Weights of a small transformer language model.
Size: 15 layers, MLP 1152 ReLU, vocabulary 4096, 9.78M parameters.
Training: a variant of Adam for these matrices, 283M tokens, 8931 steps.
MLP neurons of a small language model. Each row is named by its layer, matrix (up: input weights) and neuron, and shows model dimensions 96-191. Each number is 200 + 40 x the weight over its row's rms, rounded and kept within 0 to 999.
After each neuron's rows, "fires in" lists the words (lower case) most often at its 100 highest values on Wikipedia text that the model never trained on.

L4.up920,183,202,254,225,242,201,216,211,273,192,177,193,102,253,143,189,188,231,284,187,199,203,220,73,189,243,227,170,154,239,198,221,191,120,196,253,171,218,226,232,224,126,260,232,246,206,251,186,201,126,169,169,215,198,166,202,248,168,213,166,254,229,167,222,161,194,231,269,267,258,209,150,159,260,200,320,210,184,201,165,214,191,201,180,171,221,90,224,191,245,251,205,132,157,161,206
fires in: "would", "will", "should", "flight", "must", "might"

L5.up220,230,206,132,289,214,228,137,143,223,156,184,132,274,205,235,152,231,194,210,221,169,162,300,216,197,184,361,137,149,234,209,165,164,203,262,240,164,170,210,236,184,228,206,248,172,177,197,181,176,201,181,135,167,221,201,191,195,203,212,168,216,294,154,226,144,172,207,216,200,190,161,179,206,218,151,193,175,180,237,127,193,194,142,252,172,150,201,209,146,268,187,242,198,238,191,214
fires in: "no", "release", "compilation", "title", "name", "population"

L5.up91,260,219,159,252,169,140,198,220,184,154,173,197,186,281,185,190,191,209,225,154,173,171,212,109,195,172,262,149,177,194,198,206,202,207,196,193,217,218,163,179,161,187,206,209,210,173,205,162,230,265,146,202,238,227,193,178,189,163,140,191,248,332,183,202,191,218,197,184,175,175,143,196,174,251,221,216,224,217,199,183,305,195,196,171,162,192,180,244,192,271,196,208,178,187,210,267
fires in: "school", "museum", "academy", "institute", "college"

L10.up333,238,158,183,294,277,178,109,195,175,164,249,222,185,181,151,142,214,151,169,194,212,211,227,132,103,179,170,236,247,213,193,159,218,152,228,168,169,189,202,211,210,239,209,108,198,130,209,136,204,156,181,224,230,238,219,186,230,206,222,226,237,188,169,177,217,201,237,210,185,201,181,205,102,242,171,196,245,251,214,202,200,228,161,173,167,165,265,225,129,183,206,191,215,205,232,218
fires in: "new", "american", "croatian", "war", "irish"

L9.up63,218,174,188,285,182,212,182,132,193,157,201,189,242,205,200,225,183,264,252,209,157,175,208,178,213,211,252,247,166,254,243,199,259,207,193,182,182,183,196,260,227,216,178,255,150,174,293,199,220,147,267,145,245,264,220,220,258,161,120,137,197,238,203,193,202,257,234,142,226,217,176,200,157,207,213,245,263,198,119,166,192,262,197,198,194,213,141,229,172,221,176,152,193,181,174,216
fires in: "in", "stated", "following", "by", "received"

L5.up497,211,219,170,217,249,219,146,207,259,182,172,149,206,247,189,180,83,149,177,218,233,186,196,194,175,227,270,143,186,202,142,126,218,236,196,225,243,164,209,150,167,225,162,234,225,236,233,197,277,180,191,180,179,173,227,240,207,139,176,311,211,166,212,192,172,172,237,226,219,238,188,267,186,219,183,231,196,215,187,212,223,194,200,223,190,182,238,130,200,157,184,289,219,160,123,244
fires in: "time", "singles", "www", "https", "doubles"

L4.up345,188,196,111,290,225,156,189,223,206,227,180,214,219,142,151,195,263,189,245,195,208,222,178,185,152,196,217,159,269,210,179,186,227,194,294,147,202,183,196,270,273,209,204,245,230,198,194,157,170,261,154,202,203,151,166,173,177,258,176,170,257,219,185,203,185,218,203,128,276,245,180,246,201,240,186,211,221,151,218,175,235,178,240,131,196,160,178,164,177,197,270,190,222,201,165,271
fires in: "moved", "sent", "went", "returned", "leading", "due"

L4.up716,192,178,167,221,178,177,126,262,167,161,171,218,246,214,152,250,287,170,163,182,205,192,200,226,216,247,205,225,205,212,255,205,217,199,227,218,227,178,166,137,196,174,156,249,192,195,220,138,178,252,169,192,131,218,135,273,193,212,135,181,257,186,211,143,243,179,224,193,285,206,297,210,192,297,216,268,233,157,191,236,174,258,174,120,171,183,239,285,112,151,135,220,195,183,189,200
fires in: "born", "living", "located", "went", "died"

L5.up847,259,216,175,223,192,99,243,99,177,253,225,216,233,243,185,149,134,219,224,147,117,180,170,172,199,177,283,235,156,190,165,193,213,210,146,186,236,229,174,174,129,230,208,199,125,236,177,223,255,142,195,159,88,211,231,248,227,252,162,161,179,257,189,208,228,218,192,200,154,212,217,244,155,199,216,198,223,172,195,212,198,200,147,179,158,178,131,288,188,219,215,223,208,229,203,227
fires in: "university", "father", "mother", "son", "year", "life"